Part of a small language model's weights.
Size: width 192, 9 heads of 32 (1 for keys and values).
Training: a variant of Muon for these matrices, 285M tokens.
MLP neurons of a small language model. Each row is named by its layer, matrix (gate and up: input weights) and neuron, and shows model dimensions 48-175. Each number is 128 + 32 x the weight over its row's rms, rounded and kept within 0 to 255. Numbers have three digits each. A neuron's up and down rows have the sign that makes its largest values positive.
A block is one neuron, or neurons of one layer that tend to fire together. After each block is what it responds to, as a language model described it from the Wikipedia text at the highest values.

L5.gate107:166128183107163103140084118151144099170138102125089156078112130113151135056145185057125112140099110144160147126142114128123150138084115133126121154118138092142175175106138124132125165149150154100119067152214255125123118166128116165138158150090140102105200113097153144131108191090155137165182109116128097121089118097137159137146092127134141155168211148057086078179110064134109096161191
L5.up107:168128096142115100156172149113144083172110122078180163155167187112062149153147171137160114131116125124151073142118122227144168152129100134179131119153214090133185126054166084145087072156084089147170088121107117138149139135185120140155139147110135097117200104091133190045092099139104191111078128131111154123106106109091121146131122154112098150149142095166139131151049120149161127086144
L5.gate256:132128165132103131125112141135150122171110124184119146146189128096193105177112138108145105121141158129071133196119140123112172185119026124124174067172127116129160130110130146111075094129127154142114120172089158157203080133145153108129175110176170108127147162126138127064139105153119094137121159142087172151110145169165112104178125190106115169127157193164079130102089087123126076112145
L5.up256:120121142081081158143040108122166125130101120078136182162155118171123104123124170099130105133156125135062125075119162150177139166097072103162163107171157146126131140105192114091000104165149159153143142080111123112142102132174148126102171131090135154127179120117110098157100140141142142142126107125109112123154156122149134079181161149072102130064139132167091125129089117123163112111115
Opening or middle pieces of a word split into fragments, often verbs after "to" (w-arn, rem-ove), plus ordinal "th" (twenty-th-ree, 137th) and compound hyphens.

L3.gate135:130048186065083144140091118045169148126088092146122138147125159105128216193113179147150135126050166134143142115092099132085119099120119177134072148119150134101115095095168071157132083076074143126135125119103147110118108162090140143105156139128132178100091114155187137150127155149093155156094117131109120113134063078110130124100144168135181138129148028151103135096111132208167075105171
L3.up135:113098116083122125131158099055140174114141089071098141134110101052102131177107172145137173097103104120161115103090143124138038154133154092045098176170136161085141136118133124078149144115111133149139106161117101067176137085156142122108163136141132115112107117130177129149158120121144127176120106165163117141113114098153160105141119141085144102126085131166127102159151191180098060129151
L3.gate141:146157127106137137076085116154235099131168098120167121111140142107127160143149110092161101144114056118104144080134137098085105118086067176131171135118136155095100130103100135134155074140076099129123101118144131162160113118142201120166122145142150142115162176101071144106115126086185127167088049104201128128115092159174128180120104108146107172082107142166144139138158219159119060143105
L3.up141:141073184173115116083123106056149129106175113160130123130163120122110128132140100188100132095136125126107103074071129157143145112101144142118199100118168115115160108155094121165134098125108167111091175152185136175121148120171081125167127197112174162145068106142188149121098033093095183064109111120126175102145117179127136082103116086133159124119078079047146151095165109119099092120149
L3.gate213:148105103103159078143133143102171148117173075107087135125089155157129175168127119155157160100117162133155162100122150115158094154109162104150114106134066159126106127078087150178118086159158078147113097140158098124148096089111121128131096118105135145148210112117126138147105072109172191173154075099128167140170119137147164124066149079167069139090114082091186047171135102130170155104178
L3.up213:204099119132104078103146114110082135106172121110079095128124137090164100115087121090129117127144162131139136130184129176153133121080151133152106116129133096065176147122150129147109097184162130166115088140123069121053064117154108113119166146120147161185177141133139156146184092161126151198175077115128168127139165164190157055087127169172100117166115119073144139236099135088171115094142
L3.gate230:161104154137107136134150183150149138146092098159145212122069169169095223079141122152119090124073145076136093118146172152101099116149116132120110123203093090109092120141159155104164118142114148098126193134130148120169097151096196097154095164113132068186100130194117147170118126143137170159115133101139082085177145134092137099146126057179096103156093095145136140115142162088088162052152
L3.up230:097091131153146132094161133104160124094196079117166146124152134124099126182104133155133112146086120171133170074104178128208125161102084104114070184119101190122164136150102125078111109130081149114093147142138195128107080133151161123095095163143148120091117126188148127146132119116189151125163147128136222100103149156175146090172094181152144158116149110173111094109175146100133115153137
L3.gate297:156073145136141079087174166063133158164135116106111161139140132100168046111164162115095156114139090134096104135131149124128142154074107154162091147125109123103123120180041147148173120110156128070129156101151101127155075087133202105149131188112121089126122167170181161138194127120154076123145130151128141053124084204112148101106132192090206149123118086118097161093138104102112164139112
L3.up297:139095135179146138160081093133215137176108043144057147114110138168131175133129167083162091151137083132118138159122133145114166142115126118167115088150109120174128153119187156124119092145125109114129211160104120150169124170092060100124068152077147150132098148146171123107178072149108149151154129118108148129096160130147187104146096103120178130041136089158103156045132114105139110147131
L3.gate390:139081090156126100067130119084094161102148139162182183094068169100122136071126162129161135114098053138141054140165161130176071078173160092118081108126112153167119125155172134166160127110118180141172166138061046151099105101112118138128093136073145108123110097122154132146078098106131144190196152198149108100162141138107136101102142126068105109120133171156166123092096151114148117134168
L3.up390:142117131123168211050134127160107169125134115096137153153155082124121127111157124073108112121145129152120139161170125126074130137105148104153143098132097150145167140183150229124126124190169149139152148094148137131147188110147112160184098099114144097203137176164123128130128074141126124150142102143175113101186133107131095113111127158065165110161145110193104112084142122169091220142121
L3.gate401:135135124096137127082132087119156194105144100122173162111092152114223158115160186153193144128115181105108102159070151141065179124109126175193060128111148137140135102117053159111134153172111180155138166087143096111154152090153117105165125169143116129090084139121119115163173102145137120097090113118125138102120193154073132120150137073110191195134139105091146135121122185044152111133152
L3.up401:092116164146083111092042125145152122166168096147174166184126162106157176165126145136167184081126157087051119136100088192133168094112088147127165176097158142095121081150094143134129184128113109124144123098136048154171144083104157085219100164166139148111135128107116112165126077097082110100131130124116075075187139149122153098159063115082105128172130151149094100116113145097101093142131
L3.gate403:150102180111115100130151105085156188168093135079131131110160111097167132138213123114146117128157162138035075101061080101163155132092109152161077138133123143127112114103160143095154120089156128134145135169141104168121109130139147145108158175130137169094072134106075096117133135157143166135197101070117116137124087159116125163075167153111168116085184157085073112124078168121169148125225
L3.up403:110096119152125107099123130139129155130100128107132119097117097144155054150156154115107170154144137098121148123162159149087122080110115184096071109057113139111147154126232147173117113096147182129122136166065158120125117092129105116128130171156136128188122117121119120107166130140171087134137110144153106094136119122115159102131110141059130059068060098109118120168114154107135168172087
Colons ending a sentence that announces an upcoming list or set, such as two engines:, three parts:, the following texts:; more weakly, table pipes and section headers.

L3.gate197:127041132172172098128144092106062092133157119170196126170172139155114113096146176121130211076099094163116139117106117139067081184119149095150104107169117103172171092161162182161110097089122106157141125152129106144151157095147153120128144151124073134107126147120161159131128165074146120151175182125166145103124135090128093118194130140093112147090174075171128105111155084122147165152163
L3.up197:128117143196111142139124184142066119121138125098134073146186109094143149180141146162111129150100166214167151108156153102110133140077164086077212130099148135099175114109106141068091090133114174149087113109129162102185113078137166155148136115185141167090071093197110029161071125093132083128153115118121109185117163152175162123158132137086136081146131130103099145150140084117144132136151
L3.gate217:097193081096122126167191181167148151165012139177090149126122084095131187126100104085113113150100178126122130144134140112089134124132140154122110171142148097170168149119158140051037166173134123126122114127171095175144158162129099115108167139084145107120127091127102135161135158123086126104118101190157148129118211144198184065143188112173066165107123185071160144097134108141119177111158
L3.up217:133160100118133167081122097144027077115125125131135132184212177121100130133077103059123079141119118114100079105161098159194139101114167097134172154107172138148110172158128120111141228106102093184093174067124156096163132084137055148113102078138104129113156162151121152216107132068123159093150158116117098162114124116070134120130089111132132167110123117175120088123130176112126110188063
L3.gate248:137116089064134107158131131141155164072100138140094166155129141049132146145203081148130105126079119155084141139096226172095095072128095140158144179140120090133134152125127123131135145145124114141154105153099099145091136137167180142140153205119130102114139121168146160154142142128122095199156180118134159097131108170118081103183100142149140148114078107121131092098074129175118094112205
L3.up248:101139053128145109124090046156139146132083089150093161127227088117181132166136097119120165138166182096112114124104138172151113147112044099137110094172161178114142116145108147155153135134127151118168114152142084134100106122201140179099212149139076081182133114088137148066139138145124094145187091157149084162116106175088122085135095166117115215141149066126118141093114159116101104085137
L3.gate269:109169060139101112102048165129124110127100179119152144124148116136186105118134130124168138148095170118092134151147145090155133107096133083125032092104117105181156189068145115087066153143175089124108137135141123120139147185090096149148135046175121130196175121185127111151092102112120102134124122204139114200153140219078133132154161132167086182125111081152139169110223176136150096097140
L3.up269:098108217133118062200067115165080134109121112194160160106100086123165148129088085100075111130119131119088113129120125143125156094104101075164111104132155089100159152155142127057103209180138135077056145122129107083168089122161111119110096106141060115157126112132141154089130179079187161166158088136072151128115121180103163136068155115184083152141110106168141061109099110140111155126072
L3.gate270:142103097118138162115085132176095109122110102107113138121150111178113155157141138115084164118145138190142127125109120091085126116112150125139119146136199119122108141143087162096195186130169151074144117193123056156130130122113083120098086155171025170152125128122166144166138105139075130107036098154108129175114153189129125079079145123112074042111091125161148142097112109177143160143151
L3.up270:124123092121192109135137069139145084190100121130163118143116125089166158079125149127122213119139098100172154111173144156094131089082158161115103101131113181128148151091082140180054146136086188139106171045121083114134129111170097036114156148112106085132149142127090104143120132096117135063087140163058138149091143177141113145108118119125152141094127126085139115105110123161097068126136
L3.gate273:103153105116099117151115138177122134124125070132146129102103159091103114135137144062170204137127115127085172165106136138108117072085138150054060154124110116129115153143114073142176181153151147149194114145196099155145111102093192129124178119089109146100168152096146173132064097091073113150082118192105151115081135180145110114131131178198101142175093101089158086098094124153158175146066
L3.up273:127151092099132099186128090092150077098169119179122122163179067148171135138111120112142120098109129109114135130136088127140194101155119116156108126128071180115192107036122103121151152167129142139119122073146120152046136172167148188097167142173133150175132128114075119094157174083092131155164156167129151162081099152118095106206109075160098124131054120158144177131063091102147073122169
L3.gate439:066061138139135109131193136130111070104118112120146087119140132065102129146117140176094098143135175096099133143174100170144143205162102109136123099162099093144144133108175107104097104108106137143151151124100070139134087194097095067119120128143096154104113086157146161125108103122115096132098179153180120137097158110129133098164084170135106148154160103178166136141103152127117142119091
L3.up439:171096111150186084195150108110130118140161191124142105114134116113129138163217115077164093131164094183204139132119094169129120087057132128128179099153150112168171103126049211108083083087143121136166111148135133191120146170133117138161125132156080146120153109150144090142097083126108115112116059096108136110142152154127137103130149142121123084066141141130154125142120136141159097102188
L3.gate467:098104122151137100133125132126030104097109074184110098145181098145133146139156138078120141135124089137101139113153131081073154151068160179161076177146093157109115141089089061165083123127122095188164140133103141153133113072097148152119144167132109142062132128106142130131128101093133176148160120197170173168147164152117120157141068146123087113091118167180079111132112139128166083084123
L3.up467:119111144114115174135122110134131127104117216149164149166085164144098131124170112097134145118119135124122085126098121151103197128102140131103142149144154162083166152068073101107122116171147122183131123100119044127120164137151129159072142123149115202186098112156066149186053129144106092100118123141082102120103140097170131075136109116114137208103094135116204095102139128069138147146196
Fires on the hyphen joining parts of compound words and double names, e.g. steel-based, cross-country, Mohammad-Javad, also some score dashes (6-1).

L2.gate86:112164115104122151115166053134143108116127094122152172072147167119165141154117129090065129147128121126121121097132105123143163087098024103117101113110122207074063162114194163127104137092111149096204132166177151157112102202089141177123164125164134136120147091112135166187122190147126177171089125119148138147140092158085127118151121123139093095127124131149144111114188166091114115136147
L2.up86:139173086092117126110113111065139117096113110098052128092179198104124132152129154127149118206093081091182090144143106157122086106116118071113116074100153133127144157132160181160053105110139094135150084170186143117120118064102109183094098140112091163144172107157075167202114132073133138081133126147135097135171153116121153139142152114108128244115117130109137172156092109096125137114164
L2.gate392:096132042156124139118126114147137094154124059121141082119103157123145144123099177166144171087123107120074108136179146093135149124120158130175082093119147120130103157117159126175109159075181139172190170078170143096120132159151146123179094105121131092153148079138161101156071145148186142147147136102166084135137105134123065195125077197160122107164076199087129103177119187115128089137116
L2.up392:120138050164128168122040128157121140100147122154163076147106130149108161112109063106119123120104136100084127165113118131081145062034099081095086113138143162083129168171134086194146157186097152188146115155157115182073102109135104125076135117065093107107126097132137128126137119177175150062151102121144154087114124180152052156144133111126179153106101157117175101136142124101161135126116
L2.gate397:070103124130096131157131123157134105150111114143107118130180115105100154152111149119174114101142160137104136130140124136103089137073153090162110085131249124162140061128139112187150087028093157139128178119153159092134089138093111171104106101084122089145130071048113120131212107162149102118073192102109163100116143154170090111080142128147107123179110137099129106097078132120074136077088
L2.up397:186113132122114112127153102140184113115150136145101157123200150096156140147139162153150124117103146126133167054119068119130062110100093061153106047141193142197162057106120145138108162109107157174144086105159201138174085206123159127181122126118111147178093072097114161137133081125141125090126122152103161090098152186138122128075088118122130139169090133102095138117112127081108135103099
L2.gate494:092159133072166114169091168125130106137138164147135110103072164128184128123133133094175117182134168169082052141143152084211108172174121198143099129127108116108071136149135126096159167174140182147145108130080121065138091209122157077109131165122076127120091160119107119147124147125133113115123101167182115135108095118070071148071124174093102132134117134122162130110144184095104140139115
L2.up494:130150113065134103095114142122152051138164137139095117122088108089107112134105155133100155075116152124096082150180178119091143079133116128126116106088167132141134199141140176082093101133104170082061130103069159082147094142181110111133142105125131200105083109164103155100125134133108074155183145126135169167140116148122100134132138101136102142122131128165147122106088126075137096157100
Second word-piece of a split word, right after a lone first letter or short start, mostly V-names: V-iv-ian, V-id-al, qu.

L5.gate331:100099106162139124096129226135117137178176089165117167193122114115127146114200146086128148144134139173091154096124156170073183124081153180147063193139159147111145147139108129084108138136104116133076139133141081148128144188151142161136151107120135173083173098173190160094128124116165093115142115136153160117135094157144128071132125141181123154208145126144143062086163100095186072117124
L5.up331:090116103117140101114112118122143139118154131105150155093154125143128069114107076077119074137160110135098112187118202104167136144091122126096138119151182173128103120112115172171108099129086119198066173111139138127136160130125124182152175176090146156210087103130119118142108132100132045159076126147156172180147151139144165093134151130113142139133087147124124133126085112177118106120135
L5.gate339:098158167130096172165126152134073168127096126113112133141163146104125149164114160079124060077141177143088067142138132170094123139128104147158141138094111143105160098124121107155077188188146132147166137103102137136076114127159205179111140104083135136085104102125148187114158135148109134185124051116082203196103138166164111053095095096173157172106166101138139096096102174146115130130147
L5.up339:125126092151128206122097165129094127140122161106130145079135179075149144153136147126129137143106130095162151107139100145093132153151161122165135105102191130119115173166121146147115160136149111147151159132157167159100156086114190108130132189118123132093117155115096157108131143053074150151077103155133157171132144170139099103098155130160101203161166108062193126122158160139100159159184
Hyphens joining parts of compound names and terms, mostly in lists and tables, such as Governor-General, Mason-Dixon, Jong-hoon, Fisher-Black; also word-internal subword pieces like Teh(sil) and Mils(ap).

L2.gate45:119136117162140150126105144126127100175166162112100103156117136122104099142167149152099187107115149139091079193127129158190146077171118183072163110123116135140152148093134160131094173102170153105156135139173110199084148192119161158077184151195146149135170092120104112105166165111119183089123123145115119172172108159106142163137103102193092059089094153114091134132125174128105108167117
L2.up45:137183099120145164079142105161112169136176141114180090174130150140151144127139118140132115135111094139124119158115186160180188124142086127048123130088152141134094179143110096127114156112168160094189157126144152129110123128134131083081148143187146103100148103174119109110170077169108225124142162144087137109190121134127128171123146107138153100131122124117151171136131131127109067163127
L2.gate266:183077122119138112125153156134138167101178163119123175064071091117127123152144149110145141140161122115050107151094167115110143141166108165101093106133143132134117193122141117113076130164145098133040129106138122176255124174125109146149124140131133122110120162171215090146162132171086105130111122152152091165121147186084152122116125132202162077148113128102095141140160140180154144135095
L2.up266:173124141131159146163079128078145115063109138122143180133137114113189108123136129103183073112095142062151109142112155093108162085134155120093114120141176146162037113126108175191136098174158141133109115118117125136117122102062112210072119107164107142123130109128093168108101130143108119132128141103082140139115099215180129074168153166134054130178051172124089127133123110126185098094145
L2.gate295:134091103099170138130105159108139152155156123147154150082110189127134128162183149141110199118100123138195115158126101134080148086117081111061132165149117116139091095121103077110105088162146175122182138168134140102132152125164166108126118135143110109154126111125140076139155122135075189208137086089132137133130120170096103142151103126185056162078113033111112117089175149111153135164133
L2.up295:143115109121133126127074176134122088131120120159111152143093191160122128100141128085107119086122088148105122142136179137080198102101086081133099171109108164082135138091141100127129092108140128078147119146175111177178131191093165100158086136178218164121114139150194163083114123156128131128116100124130102124218120149147167111088096145167192060146106182140129125149140133191152127095111
L2.gate335:068167136121215190105065159140110056161131107164153134175099159164119166096118136133160080132169083101162112131142147107193161127139102134089122104119140141097154144109099149132144059114140163139147109063139064083150093144147162055170131130110155166091094134086090120180132121160107118187117082144159107160079153215097070141084158143119137184140145101190102092136093124151123144142139
L2.up335:098119101064158168059150154146108058204141115144178099112133130126168157099179159182201095127143144125101133106165170100199106113080098182126170081124131157146139083150060131114122116135118094153127100128135066182105088154163100104147144102127125121177074152131087147163140153118141157126103128118112132114115190191145126166103157113174156236135143110162078100122129111126118079127129
Second word-piece inside a word split after a short first piece like k, w, b, sk, such as k-id-napped, w-ant, bl-ues.

L3.gate26:121059134137135107138093137075130108138093126158136111141174143107155089129201090159126102160124095111146088066143106111179060152172136148192162102102112115129128092158068162087171116114088121132103133112194123105136194122112203143129098132145086093158148096098173107085112099149135132119152140102126137150186142124136085097143136124103120062181138131161137188109024157115082149144117
L3.up26:067139140141162124129133136158139132165129123107112141120115061078140137163090079075146101160132123160092109179116087145168152159157079140088091111128146128115092130181094129100206133181153143148113156176128114143169110110156144052181151083118047121093103096064185175053121049160097106155189132081190122115082133137143070110119082073127144144159142121145164120128123186103103141092099
L3.gate147:113115133134145121115147093114155115095124153152159099089084148119131076135103071123102095148104219131104162097137108147154122172161132156141162182186139113118107099146187150097103121108109125127088165085124141111087128136190128126072084144176133123075074150136088118074076160146167112140136110081106175080132124144122114167128085124112167067131101099127140090139115174204103121153149
L3.up147:151115119153126195178159128076106122137069150142136168154090175085126119153197158117109174118141123104118083158108146110133176108161156114138146125110156075147148133102103095114142179123102025107137146169114194157154166094140124058118099141140133119095090052140138127092099188140164127133153076119100123154181141131099150146119186116138139092113153083147108076176103162129114144150114
L3.gate254:110138082097119119126141098091154114114149145127179103163142127105101096138128131044179108156164059141115130150131169165131151144102146112103149133079120149131093173144150225131133138093088145121143100203089125126138192128095152145098105112104070084112120154108160155091124096138079118159094093145157126148161108105185137141203147132188123094121110065100130176095104143114115141108131
L3.up254:114092122101151137157173084097163107160116127108096082160102187090164107153192143093112119091122117125106115114074160201123133156117183127134063162103108107090136115113150084134107161128114160103159100133163144088114156118158183162081123094146137101059148153137125185066126105123140068098104099135101138073136102105064128104117120151132186089136133167191098121118099081148144077107108
L3.gate302:133200134180137143128140122126131163159094156108120118126127153115142138098129166140136042149168129141145187173184126155142099130145123172163113154139173089091173162159056083173129120106142061113073107152221131115093135157132128138155104120154170134134122116108157127089127114106137158189114090184186101153182140133191137139078102108164089240158126143150113106109171112112204159203097
L3.up302:099078119164148128128120101108093134099105081101124089149129113118087082103118099148202194131090125125124107109101135149102142097133119160126140115116142141172079105159039101155138110096161122124086097153138155117184069135097108090126074128193124171146144115116169166139091118132155098157114214091210149155159103071112122186091179130135076101073169120116121143112169094186177099138159
L3.gate305:137118118088153118143086089128095171093175138078047112078167114138120113093142090147113120153145096137158131106113126168125089160107150115150128110089085151063151128122150149133180098165135107105063132149208149083149155143071135170093091059128093125127131155193181131134084096076124135152086185098148117119121184125077112148076144166164071144177094102102109152083138162169149109060162
L3.up305:100131106152166119134171122154183167130119093107177132214120103130140106167203161109112110066213141129148133121131135179110123143136109108137148114128113141135181104159098096068085174075120160113172084158192112122099143064179153145140138103118100148162193150121084178151150136119182132145072119087181099112145108157119154128104125089179113084146125153166115148112070116120101178160082
L3.gate327:106149152038108126118109115124157085141101094102110151162075134138134157160114116096142158188136196152108078114188177146078127125141095105137117089114096084138207154098255072126112120099126099088138096169127081116156137148119130099125091127132133138119173135123186100122110159132125140135143100096159072186102131117067120174130160104143102141098157097123109140120092110160099127079176
L3.up327:117118145178167095134155089130086116134148135150136094142164121127099105173079130066113113040120105149105130092146082156160055124136087112076073129075176157098092140097152160075165165100049129107159148163081094137142161115148114162101085121104161132149106136176103099107159090102161116111080096069137105102077106054204159162141141080136166100122141118126133174102137152147172108078105
L3.gate431:105127110092146120191160125125161132142108113161098155196039090080161134101137143141146158143071144096128115139156152156100162133112077093146110118101169128161112128151127075109117142154095147127065136165136116072139139138132133114114113100153141109162143157148191154177147096128094209133158095145209101165169112163174159183145083110153157125089159149113126161123132074174138112139136
L3.up431:154123132157104102141199086111115118159189131123163177103187089053101109172193172114081135141138124122129130153156117147167141114102066083179142105128125143137128140149130145087088130137118093132163187159164141104172079186139102124056126123146125114164132102139126125132106116175144135149087104081146135177153147132172128193125156154151170105135129134158064173163151112127116093150084
L3.gate455:163120134153134185087142092131165112162169203103082119080209107126077081142159185112128103131110168075048081104118108111138115158053087111101105087171139152106112114087121116154125182161126146110144065164158148138140172133110128127089152216197115119174136175121135118136149077169158130093077110130128078147084097102162135108117135135132105112091130159102095151073104148067118107131150
L3.up455:177114106089116189130148073156126124110167068123113095165122069089131086191173128127130090174154143150144114109111141177145148078145132158100097148221153067116175133106110058125136137136131150190164138140146161112163161159152178198084050128155150146093119137156089136110072168107127145174153130192104121153116113169103109059095143086145152179075108142123139173092127119115103120117120
Ordinal markers and ordinal words after numbers or "the", such as 19th, 55th, 20th-century, first, second, same, last.

L2.gate101:120087152104124132154109133141063124165109108119136125107117213169178099153165122124176164136098081092103196192129144055115144144159178116101134138161124169163154152099162120167142161081170134107168162160145156205147126116118131155161123119085126085097118166130124152103087103088134154141170109120156149131097158155165060145164128150138146163099141111163034133104106118139097143172078
L2.up101:111097156146124116137173093131074111120135113123154144123163146076117113119111134142145126160058193094133123140129110156119129150135174179071147155146087141119161157137152127157142127130144113092125132155195084167206132082195104174119078138152138119122136190165102084115107028084142157117125093115179100133123175115157134108131147186082167143147120142142088147107130136105018118142120
L2.gate272:170093129123157152107181103144100140080095140127102110131097151127118109162157172083206108098155126115088178128176172169122102129102128156113160126172149170095157058169104091139089148157104159085173128112156138097118135105146067137120162058142128070100131169090169145094155152095165173130104131114115114083126112144159093132182132164099134104085090115177115099170074213073109090167071
L2.up272:131151162125113082026110122186120089064173121120135141162129120156085121129151099106193161158139102110104070145123133106088128082166123196105119108132098203114127098140126138116116146141097090117111091085137159125159181127118111163102094133089074111089179127155136114133097176113124168089046114123196125138179130140110105148167136134151157116107118066158126148082108155135088140129133
L2.gate375:114065134121104096073106129168103096165134083116126150157126132095163129119158117085131153139144034056116179155128144102152092148154205126101168165101140151165126133129115167103138084109108150176158093099126077109119126092111105184133129114071116078128163195126129097129078108141191202093090151121108149132156165147141146080136047166156144089093140138145094075133162180135121107147120
L2.up375:160161165143086131081085143157147158114176098127151153110152166113204151097106171054115198085171038094206094108088142134145159109135148099137103167142140162096125142129152132077137129156172182134107141073123107137129121145110074107124162125137097115137155145099138132089070134131118114118137127142105132112098142141156123186135114126115123065137086163147154073178163163141032136110143
L2.gate505:115109147159177056112030095166144154063121125112127146101125081171139170143207109147146123120098191139148092163182204142111127123091099164100084131156151113082131095122134091120121160153128190155136149094136086169123127100158065142119165120198117160144121148137176055153093125089150123164142179160121175122117095101111144142110134189119145176098045101176139123100147138116118061080160
L2.up505:117074125102111140135147114148152081145111097140156107072160145170187090088143107157122119110112139192123161151120193175086120094174218135152145093123161134127153140132151108141139194087107093132133079118126145140163147065124128101188097096113129127133149143115113167099154095121193114139129120087141132129079104147144135118120165144087096114083174116127117105114097079197092108140081
Final token of country or nationality names, mainly the period closing "U.S." and "States" in "United States", also demonym endings like Prussian, Iranian, French.